config.yaml
n_head: 3
head_dim: 128
activation: "gelu"
norm: "layernorm"
norm_eps: 1e-05
positions: "learned"
init: "normal"
warmup_steps: 200
MLP neurons of a small language model. Each row is named by its layer, matrix (up: input weights) and neuron, and shows model dimensions 144-239. Each number is 500 + 40 x the weight over its row's rms, rounded and kept within 0 to 999. Numbers have three digits each.
A block is one neuron, or neurons of one layer that tend to fire together. Before each block is what it responds to, as a language model described it from the Wikipedia text at the highest values.

Past-tense verb endings
L5.up607:493499517542495539530514483476480456476515443502478481532532398466470541504508457579471538498444500564469489483524434479465398499528471422472439489527492529459450479525533471536531577510507531548497542527506524478471480496431520507571483577558454551499555508495457514492503514455475495546
L5.up631:476436521540529436495535487486528477476509529529491511497449514381479541487525514525449526533557455551443505480530516510466497522613440475535553397510491467511502454455415457492511520523437514500473513525500497498499465490469525511555478468484526497490527440462521490497509530463522499496
L5.up776:469385559600447463470489467497517500510471521525465445566429521493539515479419556474519578486469518444530485467524506494501450511470522517531551521530567524575504454581498397464474557446444512558494498505574519502584469433527550529554515497437522506554502550511465418469458479440484546477
L5.up863:518476557543421494511529478520519492462525490481511459531497456516514484515448504469566580550494567537502432506466526424497474523571453438556547446533525522464535420504517522582508401480515545529498404545576487466483510532472454498556459525508485515500547493474511440436527409428481527482

One of the
L6.up57:561502520538532500507475534525527486574536497457500443523516485482455485450458503483503452453503491523509491536489476458508513495524457564459450479448479489480444520545426469463580552499526492502479475541589467501549546508549504429527438623466486507570462459481492529560484485488425526564
L6.up255:510474375481583505493514492554528536397527534558478521438493535519398446427590483463454488575515466463501463548450537549582495477627495476507556535454461527482470510476501496577400429452571489520567474476539485500503531520511559468569507527559543501488516529516500579454521482502498477529
L6.up318:511417548536530481461512525495510555517472456496444511466617515436531517550472487506510473556466536520520537488452472482510573515515505554462551500482506505457592493492567496469541565485513583491502513505609541493483541550546517505510467411566465569495404490508510510411432548481545496550
L6.up352:547482494432443526486463444551526492536479499436481440537547531418513494448533506461533525463490559511452541523551490550488552536492530569466508451518541424539532511493461559476498547447518527509526452553568490416522404519574521495524509498497559446488472469473519527486524446471521486535
L6.up405:484519476494521478509471613524518529521474592482491546458573446601508458493513400550487525560516519496514530566484503480501456464491492533546478459483576463485420444525582524515547475463470538455501450467450488482527416533513469492515492449517505484472487534428498482496471480506548462474
L6.up427:509505520518503515491517507523508490563480606448488452529513502539531514483532474466500474474597496495556491461458449535555484574475516519556475456514521450462506496503474492552486534455530462521526471487489506494427517539520446430532514516476454508560527448545466463463471468438505487546
L6.up476:526436508440544547551500507457494492529562500557434531449581472543498436529524497503471529559416410572546455392503509462467440537484515485538535446522520515534529515528502475460558461426520510556559466508565511514520549463483492482481518481530461584449527511518405515422586464524506521484
L6.up548:571474476450544512510530472541467480459538545439498408487520495552499477445541444440471482491442521516491472478511447497461517502483581542485501493579556555490545497530523561475471449469525488490449454485486544612459554471488425437463536444420542533561490492597440546493502511524530462527
L6.up595:467431500413492506511532545516489525456419490594505429462516485482440461505527472490623520504561537485469478484453484461534472511570438510515492457577498433546456461519413474516430490521474483461511459477468496480491551434560578548488480432500494539601502458564515521409532466493548534548
L6.up602:556483555433573470614451540550515432439471523505495523430463455494496507513542507434502489521607561518545423435449485459470558427544435520520503503549531497482514523551502493441465497436567512452503549538470513405453470526490461502492556506543502447512536508471519437475485432540411591420
L6.up614:526532564439489612513488549469512566447550559459561504468514513550549446444463461534555451522513544472457561486566472533570514472586481527482470488479495551473591491473552485413498505487511533452503466485510547460471509571482454540515558467457463474532441462515480538496503511506519525477
L6.up754:533562482496461566507571510552522520462483461433517476466523485516509392421498532525493455521515535518453491610497490536522437538528509582563523404489517469515521515457448488423550481493463498521496454432484520496438486434541523472509558370531453471584464581491509492485478499467462528526
L6.up756:532527422512451556512529509569396500473505451476527468576500504440459503532608488507569454526492490535490540484549514473506565480515525475478492424556553514541537471517504510571451489492490438519490483506439510479523509462491487527453461481499559465537545511562501495438472452497465457485
L6.up789:529462529503569451509468536480556536490493535502524403534552423539483517514538557554542487438497438491480427467509516454471518524559515503463492471523476418467522476496446558473479551476477447504536497551453450510481504502484553452463504497525461475573526549491505551360567412504455490463
L6.up883:542503435513458571459454445506517510550536485482490493451489502513501455540532520514500588456495497494576508556524555476450454540491490470499529458485529440475550432549454458505544493482463491548552466431551501505514474509490552525507505531542463576574534508515421470418527433438577494435
L6.up1009:474505489502529542493515527448530555516462530587571451354463429441513495521460538524543482483460528518509435460486557506476492501585486516445480533600506570462518427495455542456546535547521490508543568513566504429477540554447523479394512509537530564565498528392527515443586528471567549576

Predictable word continuations
L10.up1023:480417523483523439516504496495480450479465505581485443508464547529437533539478459441569514378454528521493501416563470511488529486580439445428487505520534481455516526503503494477519436513565520469485530453462515524455527504529495518423512528499534556494428516505562523521429544528445428533

Word-start fragments in descriptors
L10.up835:487529590506510552441591467487500521541555496486520519552534480508450496514474454511501549441541520444417448444521463462435563491527486469518508489534514420515475474447459462503521506466511565594503452521482546524519429454449580471410555426540399541492485555528534428488485549504506528571

Dates inside full dates
L5.up13:517505488513540462483596546529486559527518474467569500501453513487567413397517514540434468518588471517551477463569456501520446547575505482509532526541502441552514453508436442539499462479538574437466497531481553505416544476506445522448473531535522476497440472542486508494552439495440516511
L5.up553:556515540474531456501445480574451483509553448465484480552478559446513444414557490542537451570531537487488490564542513498502461554578475522421460542562443463585489506491472549492476460496501509545480534517472583452491524528542465515578509513511471471468481447523542530515550494440495537471
L5.up934:518565501476488471517440513542477524504468520495486565577493527463511536553527481488489537467459483526447497485465429470438506548490478507453497473486500534532550546398461507515441506523480528577478579573491479470502520469565508457511588549442494520514488478409552525444505474543458523501
L5.up973:495524476472516564524534394537493527555540596458528516502490548492564491506437519514432553555457537520545467486519476469513541560460548519523510499553419485538480481403503472434508472456485543550478481469502567371416620507528530561458512484517522479536532494552566557501483516478494473554

Partitive "of" after quantifiers
L5.up178:497458445440482499540484455536486555552455517488484497483541509489454540491568457509499550475544525478520493556510507491524538553483414468531492550498543472482569538495479543511440559573447452536445483456432515531548516488488515524536486440482558551471466518516513515506484445418503465484
L5.up590:526463507475465499449520519517499539548499463490488431527471440509498522510511490571496438472501509525498483523576496502537469506560537445558450480431571485445461472459527533494490481473569518530507531443481485567486587541513540538540454416460513438543476495486433505487495530484600467486
L5.up949:515514536557465458499504481535476449554512432499485493480538470437501515520542483494504536575447521574545500533486532510494438528485491487470419432493499464469497471536515560588458524507535419490412509512502548452495558449522490452465528480519483464540473531559578542525486451503513450575
L5.up952:544431542499527506508455505483613548484488458525521446452594477494519489408547468489492520492464522494513503478578459529514572495477532572416469471423516502562513494534562477462493498538505421561468495475494491457486555493483509540532527484479478413549453501422430506538521481430538491504

Word continuations, date months
L6.up37:496515549524497481558410535489480530495533565450470511562532540528546554499500506518493488467543538491494508470450468476501461432459592412514491513463551504609468513518476525487524491439522406509467502568520429490521462542517445500485437556529441536499544547521492517444503513536526481519
L6.up52:487511537541506521509465436478464576498472461480512538465488499465505524482529453498489504514430488540495500460454505458536445514532546471471524451509590525534528552427461532446558483493511447499527430492487558483569470512512524536495500526518417546587457478530458513480561445482493537479
L6.up125:408530514492514490535457522576462569437558509556476454439479533477492514467484459521459485490548519518519526518434534474524427505543451537471475485483559498489469477513471490453553533531483511493523421504455445524553509555490532493425455505501490537499521493508519517489497491555487492526
L6.up145:455507524509525471490488503500521507527474537477546530581528506485515514467535542393467500554384400581493510425503513464464540603492439461529543501459518514520525576474443526504504510524525530522492486429466506536514523519580505476458489459460564501445503470518476556495530441570498473483
L6.up247:434487550421517518463578503502519499573448483501464515519434475491555500462455550536471502577537513485486558559483491478471572535526478529486470480551542541538487472519481559445559453529491440507430516498465585494508548530428569506469478547535448592507464490551503505475433474494491503471
L6.up392:535475499500602453480590456500544553554509451486556453489483575469495450465507567449455523574513597443515505514492545519431445446546431537516508534540476521602569531438456527512488519497508590491494525503463549506503519477457530514483450512456448471572509500514508556495520499412535465445
L6.up452:458516495496502577533548495448545558550453441525517503464551528496524549549484530440491526482519528433494520525480469542530409524509449430514480485492470511474478523570468508530517472500503483481434474465515427503468452585473531490411522516525506534582507571580467543531471450505534448489
L6.up455:584473589436465474511508525485523555496444458523447469461427492441524527455537448601452458505580480488451483508541532506465473548542524555437505475529462483530537455447481460488500453457555461483448493547509546452411520479573467460514571489464462549530506476449502473521466379488431531546
L6.up568:556531433566505507521521485493538529464481543410478499490450515476536473498434566547441507579470509504494496528493513499502515512421507487484465459585539529452550523463515551493501512530494520540478488503503486486495467498475479489540560464514409530492543460462461386427508467518565551494
L6.up591:493539470465512532497534495510542503519526494469465477538530446529561480463427491555542493438486505448536494452393443525497560539487445535427502551475492543564573532502467553458502534482488560509472457487488444427551487458486502559498544564469431458447444548544460492486534501485540549486
L6.up609:512531527452489523536497505497461540493436465496566484527523513538509419496495529588500448497489517499511504508510571510429540542532466460470480509449556520506523458465487478498456422509531514492444550482515544502466476477542505512552450577487481560419514400503510535506520500472480493441
L6.up662:476499514495458538474448570525508567518557533417471524490464570503439481495508468472545449542523529513498502497534501383427483463550563486503472506495510488487480442492589541429528483461494473518470530537467453483518551471475496382482488435442460482517538448508500479488451509484581517497
L6.up890:451502524518582506507456473506477500489509501502494504428445464461533456509431550493494446464441478462483496562543455532524500517513482540515498479516517547516506465500501499444561500481463472551447528476493489503526566472473487438603485490478460577422486445548470471527549438472527556487
L6.up897:465501544506524508491543482519466480492514498468471475551488494539515632519489583567559548510412534479533488478463458419462499474516515572439500438466487501499465553464496514466492542486524470518421516518529543521439474475527479496429532499525508501462547435481478524549492554518588464482
L6.up982:480501532473514500546553556502489557529484491478528487512521539492566486498491512459534637460553507480455558501423455453466550531525467481417537513418555537444386496546494528452576515502471509519457559525483492519489483492391420497579436560438569467493508530492410490463455570518508422501
L6.up993:519485481534470488528502536520525481479460538449577484592473532573560550535489528548544476472511531513560539519531502453454453511497476516545494491469480522469460533482459440425534473483520498457492593575478515432463463428450514445442518431457527480514536432499518480531408478519492501446

Plural quantity onset
L10.up955:551511545502559407510519430541573417558484507491517552526572497468565490417512499508480454496459539527436499457482508466500513432544439420531491405502558520558466507454498517530559484479586417522436534550522494441523528469517468526501532517533487471542486516510381478454465546472513475525

Dates and mid-phrase continuations
L10.up479:440490460438481537569553507405554561477492509451362617492558545448458434430492507539470514507516485523466552485499435531469496552507477494497555529496446537551507489465451488509607501513516474465488558508401562500535500479509535492448494591514550538473456455535515474524463501481546471468

Adjective-completing word pieces
L5.up454:488436544508444532550541523522491485531521508541509536514548577496514442536520410540477527531434537483449485501439423537508469543565516540456496477477472478542480451500491457542467488519545559521516585534498518528389481425537582470497495524449446489464480525380518530468480511512545537465
L5.up505:449443439506451514420588475498528539543433511484452429520426555483499473548504519437526434470532471463535516517411429488466573570516532502446520450438528518478468441565500537523497531504442470532479597522559493498466567486590493506541451465514474523490489487462499458484535516529525576580
L5.up827:487458523482478543534424494503555513557485486468593445505590567535505502479521390442446455458517467480514538501514434463516513502584515510567433487468502508463541512580526466535481548508540535575460466532526482532482444476568547514520482479434542452508426455491464484454527547534557509531
L5.up860:469514479416534491512533509479579570499544513465563455442518527525490525516500558494487505495480555505455537606502401516511457560475492467479490476454480487531518478530492557559532599526460568510549503560531493483531506428501536545503522495480483485519524508534535469527525495517494434528

First-name completion pieces
L5.up200:518407561505520493501451511554508466552478403512501521472492476451470473523589487523432502507481560458539539396516480590522510499558471452492493502521512480465493497538491495500450555502501507512464465447533460518501476521523521450487491541541454535537540511424525578470499464572488457488
L5.up575:465522490521428516498459469492457472465488528446551498527549479519461538565481528507508533448545499433501509486533522412438444444547529514440482491543546535582511437514502528480448526501532491515524490554476593485545504500528480489527526447534537509480429542553498515489503426481432397500
L5.up885:505489483515475496465491479475461470538462496458567443506517508511487503486561567486528434511486526469495458535463498463488484481494440506517534474461576595534517444429464441493438463528494546476407476590533500468591486539535476439504479491516504560517447475446482552538519441495439449491
L5.up998:541528543505467527508494538501544516535446475530468486505550548439508511549525584528536523514509476468514503500454490505579473519503558498475405504523528498468502437559499520467463511477548484523451437495527513482499466459431441547493458474518486546495523596467454563491468478519438436446

First-name ending tokens
L6.up156:530435515487496513532526468510463456581495504485473413475553499534540516526545503533516513474512535463539511513537498423493477517470466612500457466529510557569511505474504452497406464503510524480508460488483410470447482523552495608501558447499495516504502530524519526463512485463462500460
L6.up172:599564473492462465613510460483521465455520509477540530517449434491508578464500470460506575490400511479491546479510569483430431516483492417559390520452476598501517476524521551548534443471486509529477473491500452502541515506505479513516445498499466524540487558530500516477527493448541507518
L6.up270:549497583532476488531486492390560493480506519540493516467501556534442531500523558557534567431542536501547426525427492441536483534529483575433544488515486567514534496487501534467523504458547520452538484501479463492535489520503503447481554484576504500540450503518495530437600487447518557552
L6.up297:480518543548434477450467539513528455519468447555491499551545489479589480504549509573501519451556485514422438545480474543470549468490558491488430438423486529522526428577464481532405485478578510461477531506510542596519568479514479546478488497489466506546448548525547538437507400461474468507
L6.up317:482461452489513493538475472494511401526536515493497488531507461483524496459451463429559476530530582553507501531521572475511532482479407567469479478470557522496589437484459470515509527475553530503472511443478415497515504460559420525481474525482462547476517511544431505530535513514555495496
L6.up361:465534501567492559520514473439557450548495514550550487559505431576541547501518547525519531489560531484496478518548473435435482557508551466435570436531555582495525528525448488509481499447448513486448501517488548439557496558432522480459491465531492566502493504454489584533530399459549466511
L6.up463:488494451553486502540481508484501478520501479520557561541463466450503509580503510537549522489489576499451504511508485412475508565525440536513547484511482562506515465501445416507458477477520473524447512503526463580519535569551525523426533522520472465475477460471500464514604502500458491494
L6.up586:488488464570448494546456550539529497511566509512517441533474497382461556539559490497513466457468484456472545518445599461481465531531510525465408480481564505569509529551543475484481536455538580442534425497495512466511493467474426486605545466521497542466423468531499515490454533558524467487
L6.up615:513504526530534509552477528486435500521520444508523490469532470465491540461546452553469531510403505503460444443542528472526511532544549447502462495475637454505450457462469475523455491532502565480464466553454591506496457470437524501518412562529614472451473477485463481468504499484491471462
L6.up654:539494444515500488511440500448561511550415503427563526481464456486533500496484495490446476520439464477460579533503492539528477582477508497485488511488482526585484518518468515468533428480458462481517400537431517455450551495470435545477521506506528512486479571435467449455518497545442472533
L6.up686:521510519442552487477426443527443489480565547486509500432519495423501496504511476560527429525502560487451516544508551486484462504582452518542489543498464472480529485504530534543455487448456499496554490554464469479486554576521512502499500544560506519461501465422478443480555538464498487532
L6.up733:592509504525497449478560547525444487532506556544509461563461518548492569616525438485454483510447490529487534535493483471532507519541478439470567532472485511517572513538493444456446491499490483534499500551508495484451471525477432434483507508499496505546523500485462557546471429478453406548
L6.up759:567507505484517452511510459428502510511438540547449519500466530484539486473527537563508430480521527495532492466528509444511549516489421574527490502495547507448455451484490451491442605513490491494449453508503454473474492464439534520502500537557532552488472536574547557396506468465469488564
L6.up924:484465533592458493489481530516441513548587516501610489513485495522551541532497496498471519499385504496565487502573456463520508515495563500405514518463503589543484477426416551523521512464556574527478500503510454507545522505488414487544399529517554469485586478552462548506457493559461477536
L6.up928:489552554530465524575514513461546479468499504475476536506431472512448575525509488629555494516442458520549455505549463433505441557513501502566487423455608563474526433529509458527519461474446558549468501454521534508533516479487484505460443454501453488547499440440548477544500479484499453497
L6.up979:521522482474465450512517510500552441524441529542482530579589478484379468519575451508459591452506538473521553544513502518555495562537499420470511515517462546476483537519518477482478453487454493518530440525502500530463441444468507520532507466488505485512413540519514470534480516506524487461

Coordinated and hyphenated modifiers
L5.up384:520500476606368512548534439551496544500499483526484550482509456557403509480513464480498505529493483544447526591515463453488551445491540490412503477457519557479483511504454474498507521587472473577483506471488455530468483482554452560521474517506625516478488422510428492526549519544565494499
L5.up502:533532513481487495494524513531508539503558526482582535466542522548466461479494506473475471528475544540489446547570445473553528512427444524521493503510527486565527511473493494490466522477491538461558479443477508462520499461553451484411500502498536455462432520477504501543463499503451537548
L5.up541:439399513467449491554521507566510507441432525487528536494573512459438447493537472506484428500480540449480486514507474468460556507493482506473469459510468459492561467479517452487446451582531488453499535511464524483520525414515460544496489442385538519479532487574500540520472471505422465521
L5.up843:515493497461458538512461465471531486585438558486548490499481453500493470466487509552469464492528442464502549583542415471573468537456484465501565507459527494465521392432484495523529484455540529523500466454460445484509499522491477534473503496501454465442512416496511550474543497502534428579

Quantity words before nouns
L6.up29:491562520513545500514532484539456569536517511525479435466479491502475549393584511436485511441448456556542485476392551511502482503591539531495581508472565519608487453507480510496481439496549524511389504528545426510485515442518479482536509509508463404460433440521449507494488506496519496535
L6.up179:506497550478457548535502495476377491439404513581548511572524523481456462497496552549509514485474504511449515366520510559509480522525516539534453506453515466505483522512520519484485516516532527392442510481435463474463502452475517491541531447520443463528570436513501485503551473526409566461
L6.up231:489570546553509509527519466477492470491520532445519517478479436453475519522501436533542569564503481538490557462490534498539469532508519506528542524437531448515552451500513503453486532475502537523508438512540493578485527486583395467495474523450543528509471483434518408432478446446526486532
L6.up327:506467519543517549511542573512493564510478472477525522517499475549471523435468522444541457515538491473522501476568479559542449498532536467473459528491470556493486439441460443495410423578580491504465515522474439507403507436547526505484475516523487458512516537555501456453489440559489471498
L6.up335:525495469480543488510487593514521452468488491520506505541497498561458527442530472468519501486482503462540520446436526509543407472499593576463459538508570475556434493507485473481475525569486538483459514513452516505427533529548490531460547467430470468549524571456560475499600508397515534466
L6.up442:462519410420543473564518579530558494460535467525527494520457523606492555442484444536473574476532503490506536516474537465471489507500501487504468500477541395587464490502500434478442507506474509517465473491539495429516498527491482518537486501546447500490533469515501476461509459417526515539
L6.up598:508537551559516531493556517464522518507506457461526520463535564520468533511499517483454511496492521552554420431499507464532499464534503540482440533461493478546518539567492549387569521484518499443448485559528512491462453415503411482477530570500438534518450479413592486549483497419481495506
L6.up738:440511531492553528437500524513583477556524471481552496541433451579566505492464517527560449456535496511515494545502509533498509511497430510525462538510490487561545462491512518433504493497485530557499539489541504549442477483523477493545517514488469475526441561475468460511556502420516482489
L6.up772:555594451492568461516470522492550482473485494488530545526481575534495489427487435468478475468438460493483517564477473460514522491549486493482483437461472552477542470508433576485492551493493532554442581546529493492493545444531503524509531434477493443483462482556475482596582472416533448531
L6.up779:523512507517485529455513518495450452579544476523517512530565540515516495441498480535471543437456527490489519537487498447460448424503511515548545527506578522551493482558500490496548496526495459485495499504512451444494510562534448484509519570411490497513542464453493586443448414515474536510
L6.up788:501524513489502497491548469490454506530489508505537476545591501464538459527547407496450412532449499496445540584484512532518468463527508478541529520532448450546502569522497501486550421483541524500400457408534540472494507467496493570456552473486426489490515501497506540551448436472528471488
L6.up811:500530569466462474511511541510496451586541482465444428476561457513483521499501441545477505460365541492509516525495471596497510500556491524532525485541427533507494448606524478505444467497500475498543509505554472537508502501471497557487421506493433487467510464457485553526533504575493426504
L6.up885:502471423456472495532452514515507535536419559439540500505535475596424559398571485463489533496464486510503440511375466537559521481467474505537531518480519554499489492472469542494450448533532534479520531398537545491588484485533527575492496490451526437518514473460472488486543514495442474525
L6.up917:544434525496512569488506534533506452529496509505494536436533483500442481450534436514571491472502480500569457464513560458499531477485518523524439573521581555524528393576539479471449474514548463549480562529527522524532514473540534493526498499414539522515472536522460523536472508515469488531
L6.up926:473495420518497467548481509520514569494552523478552550554504483464473536462542485503447461483553425523525533567554503490469601555562572522446462540489562515520503468549521539481484520573520532474448509474470496569587468499447550480509515502594509437457501474485479428494492470443502499482
L6.up1023:502461541389474527551548546485486589550564501533462449473493507482543513411564511479542503476428530533513459501474506478452524524532469496445453489415476476504527461478521500452490535500511547544478496529538508520476495447517572517569509478451512495554491480501483466494512545449510423540

Prefix hyphens and mid-word pieces
L6.up22:539433558488607458526513401549473473553453546545530464498525551541501506454448459483495458549467478485530469515484458510523598511491521515435438518428531513556456462489481462579529524511433532512473543467603437530522453439478460483492440561486506464507460548469531585496532562493557573461
L6.up25:512495473495619511504482500501482458561463384504505481494494493504513464481519437454449519531525539569514473443474475549518455556492499552505525555478421489436474446485458470562563492455496593525525429409504497401498469503463479482547543488509508536543594452517453514492520482452447531582
L6.up307:486505518525420466531474560527456515465570456491541553527495508503454436438539533537492506538437476491445460510474475501411422549556539446522480510481490455536472450448453558443473448529489552548519579472466538515491472532468467585461528475600503538521529550493526474457557489417569524513
L6.up337:431511490448542504546465437476528496520464511486533461506478580506587518520504477514574545452446484509455492503482419504528441488477485463526467504539467501566467517420494435505465508509501443512497502433564447463510502530423495527571484532483505482474591504449554518535548511420459472503
L6.up380:448485584485522509472491504471472489510475522480525472531536485538465462511545486476539422501483467462534537564498462534457480496475450540527503543476453485478521424490529480377544454450521461513498523521520485466533488541509556485504525430512604516535491509508533530536504447503467518510
L6.up411:519492514506541435514470531468555473463516494493580439494425532538478450451408496620593422515474551469493514478581471508493527507511544524518439496502502488467437457475504506530434449542484557496494591526477456500483489473468513559539528469495517522484522523435456505507501544461466573516
L6.up470:477501414442482547442438481592448538487460470527459462495502490498541462543521482460502470499513561523463552563401515544494494437552464549476576537475484518523435519474493536499512491550465584484558530581516462523506480420550508483536484512508514521544410498505485537476516489471556450537
L6.up629:470472538523463494459423517492532534481447596558516433505520504472465481482546483507463523507484533441598485492471501503455445493549499452473518565455474487484484397499488508480553487460542476547531483517577504487488451594526479474488479511475483576480512522399540461537519523459484519530
L6.up709:475478475502505526440531517523574511535528519540420488503518536537444448466518542458488509549386534479546527511499508505526504471428514550500584553477489475542499538528492476471462566471554496431517500436443501569522443498535484473521427484506481508464493491552570523473500521513561539473
L6.up710:526487468491564556507521473523514471480521534503479481537540528561511492480517504532560536516485511549496498576471448514452481467428524435519479533537524475540505528496459553504514503505464515514518594473518442580480492547524475519488489447393495504488452421464557457463525503449494539518
L6.up734:486507530570527559517492415494494499479490486478454523501521468509501477548476569564533532504541483472593475479524469482489487513539494534480508537534558541501416497451499499516469513537503499492500530440524505459515473514579464453373459465504510433477446539490452532512471541482469512437
L6.up755:467456482522477501526547576479537510505515528502592508480524480513492507487426536503515435506365496514496452522486428517521451517586583503425473514457450509526507437546488463492538515475544514539496525502484435525498495623486503443509504481522490546493461521548566524393477467485435463454
L6.up757:508473486477426452504467481506506502526571452480596394496458502442483440497513541549498516497441508625474518537480501507501517494458502427491524434522519523512484511521471447518449528484533500526528544498489485486489479520496497469564471540511463471541506483484486633522453579450461509500
L6.up785:465464541498454527532462473507488478538534487524495524463492494449496507435539479568490472529492499462493513522572518497536507533486504482416465578496532557501542507531525507492404459537499534534514437558478507580463383494466502544547520451476539515570478461519520496490492461453498526484
L6.up834:510389500454505480487464468504503516507485532469485534484449419452545461501439453528503512530524485528524511457588459516527554535503491530527514550531446471478498416454557492494528484536478507612469460491516471510549585522473551428487452532531522518512457504481450526514528491478515532521
L6.up999:543425480468513496554475424510555556487526538472533478542505436463488546474425536454503481478469442469573524477433566559496551573452475525422503507517465445490536501436482568518471499522528507479528518475480449560491482485538492401530470486525563452557503536544456493531537490441521426497

Coordinating "and" between modifiers
L6.up76:486442496469525502466471517537551509499472510525483492493484520552531471470477531525490450509594514537499471528463482512524547401520544472511464481566463428539494571503444519493453502545478492473524593483596544535531493435443522493469478539562509447490516490526575515466475530453582462440
L6.up170:483456552499531493468527512486561503448502513564531444503533482474524537543483485494489421427496578598496531520536563435507557465545517468426410545546517544494500438567471500490481484492490464483478535485568482507451429473479537522490551482501479532506504448492498457513526465543542509533
L6.up180:531563466554479502464523485418505542475505500473522533522564539531443518472523532503517526510600552482469481387466448492448527488522532493556562406515537485487441543493512487468501571464465494549541529425420494497429489478462437465481409480456549474521507507517553479489437545517445508568
L6.up197:485472494590392521453529480529483522467575537469497515460522519538498504509528442485526366467504469504501464478544456492471531570483545547440520455484532483489520511531554523438492530553497460584465502476481481493508527537554502474472495480493505490502462475486511513485519567441527399505
L6.up263:442460438501517527520512539461460511493529489596522496463507435526486482510506448456459529468528457552475553447428525545524559528555483554564545551567425523457510542544492491431505465393531554545462485520495463538563467545494533514538461479437528491523408510450543491487503508541443439458
L6.up320:494537423521515586482564427480521502494513583471505508554505517497528511481523484494525458536481531618493528553492456512451464582507508482457453488547455472511388507508445474453480496489505547528503570499477500584570533431458457560462472488467419423576444490546438494450496428523481437507
L6.up496:433530429492461511545562532439483510524467552478466484511489500454476486424490493528489466532414521472453514493489449493489526473501453463495523384559493473482501475475481493556513570391444538451469465539503508525469474495508536568552471440590526543494462519545487514556528537473512440494
L6.up540:561504518468464572505519481579448528490562548502522527483562550456514423492518548478527437485442488483520548559484472492543459473518426476550449510481528514470534407487469449495525533530478496531461483427599511509504449493539524455509459486581438443540557554502541483490547496437545477518
L6.up601:457503421506493521557482518504529467479484517413500510485488484513503447506486466461515447525556525479559526525529501498436582557551497527529487478492467459504485470459453558482512516469513480536565452497470509497474531409507432513549573514501466498508457521468589465456469482485470481485
L6.up605:505496492435428562520492561478529503537459528417469515404552472546587515446539561510482382482549443485484520583527513475527534571517563591467500512501482523448567471477484482415476491438566429475492515467483517518463557479441506492491490514531447523509469486545479533500539454444504462508
L6.up679:510511480514474580548505466493494518414530466453553457562496504435494603543512564500461527561499447451476489485406489470465488527480541528503514497484455477584479480532517523510481590536427455542501500517481494446508498415470459415537407465530500449557471494504517526449584516457457519457
L6.up729:419519476538513511463590464461540526533558444469533501492447515529422404454505508487496509561445499471498512482534489482524542505475523472549491438583466532507505482517504487493534514428453510440542518466491442492541609442500511515534468578544508493568496481503553493522562536461473494481
L6.up770:539499528554473408458502551526553497499532519506482555476489475492508519427465472485471409471532574507562451470571470512527553514503466505467510484469488483429465564456483466469493473523470495460533463479480461508435517528534496489505452588546577467498540493449555484499547477524472501559
L6.up797:456509535561476539544535426498444495440515522560528560557430501510495482471516540494560514509625492620553470493453537456498465536490557536469395485511544557566508473463441490504506569551414488477497542483559444464462416515498504549483454545489567508515524482488483512473476515437508474485
L6.up974:524496506512442555472532471520496462517481480489497486526540469515541425481502539542523450468554525531484510529516414517485501488465504515514523480447452459569435464455460489476452487552542492530491455466505523545474440450522538461450540437478503492537498519508549579481478513541489541477
L6.up980:493513458452485558469535497544512473480542571571521482462539502472519496518562527509473458548524443554495441460458470492527565542484507545586500529471483444486488452487453414523478496452520470505446509438470537591497427457491483494559512527548458500506479514524485577468435500514557505564

Passive participle endings
L10.up476:474498561521496460517492546467546465532457436538502476529424437476495529513474508525530467525499514568577473427506486509410467527571502446571513539490519475481435483532489503548513540479474539515551517521480480525537566450498515532447543515461511441509529594382597477508537486479435580492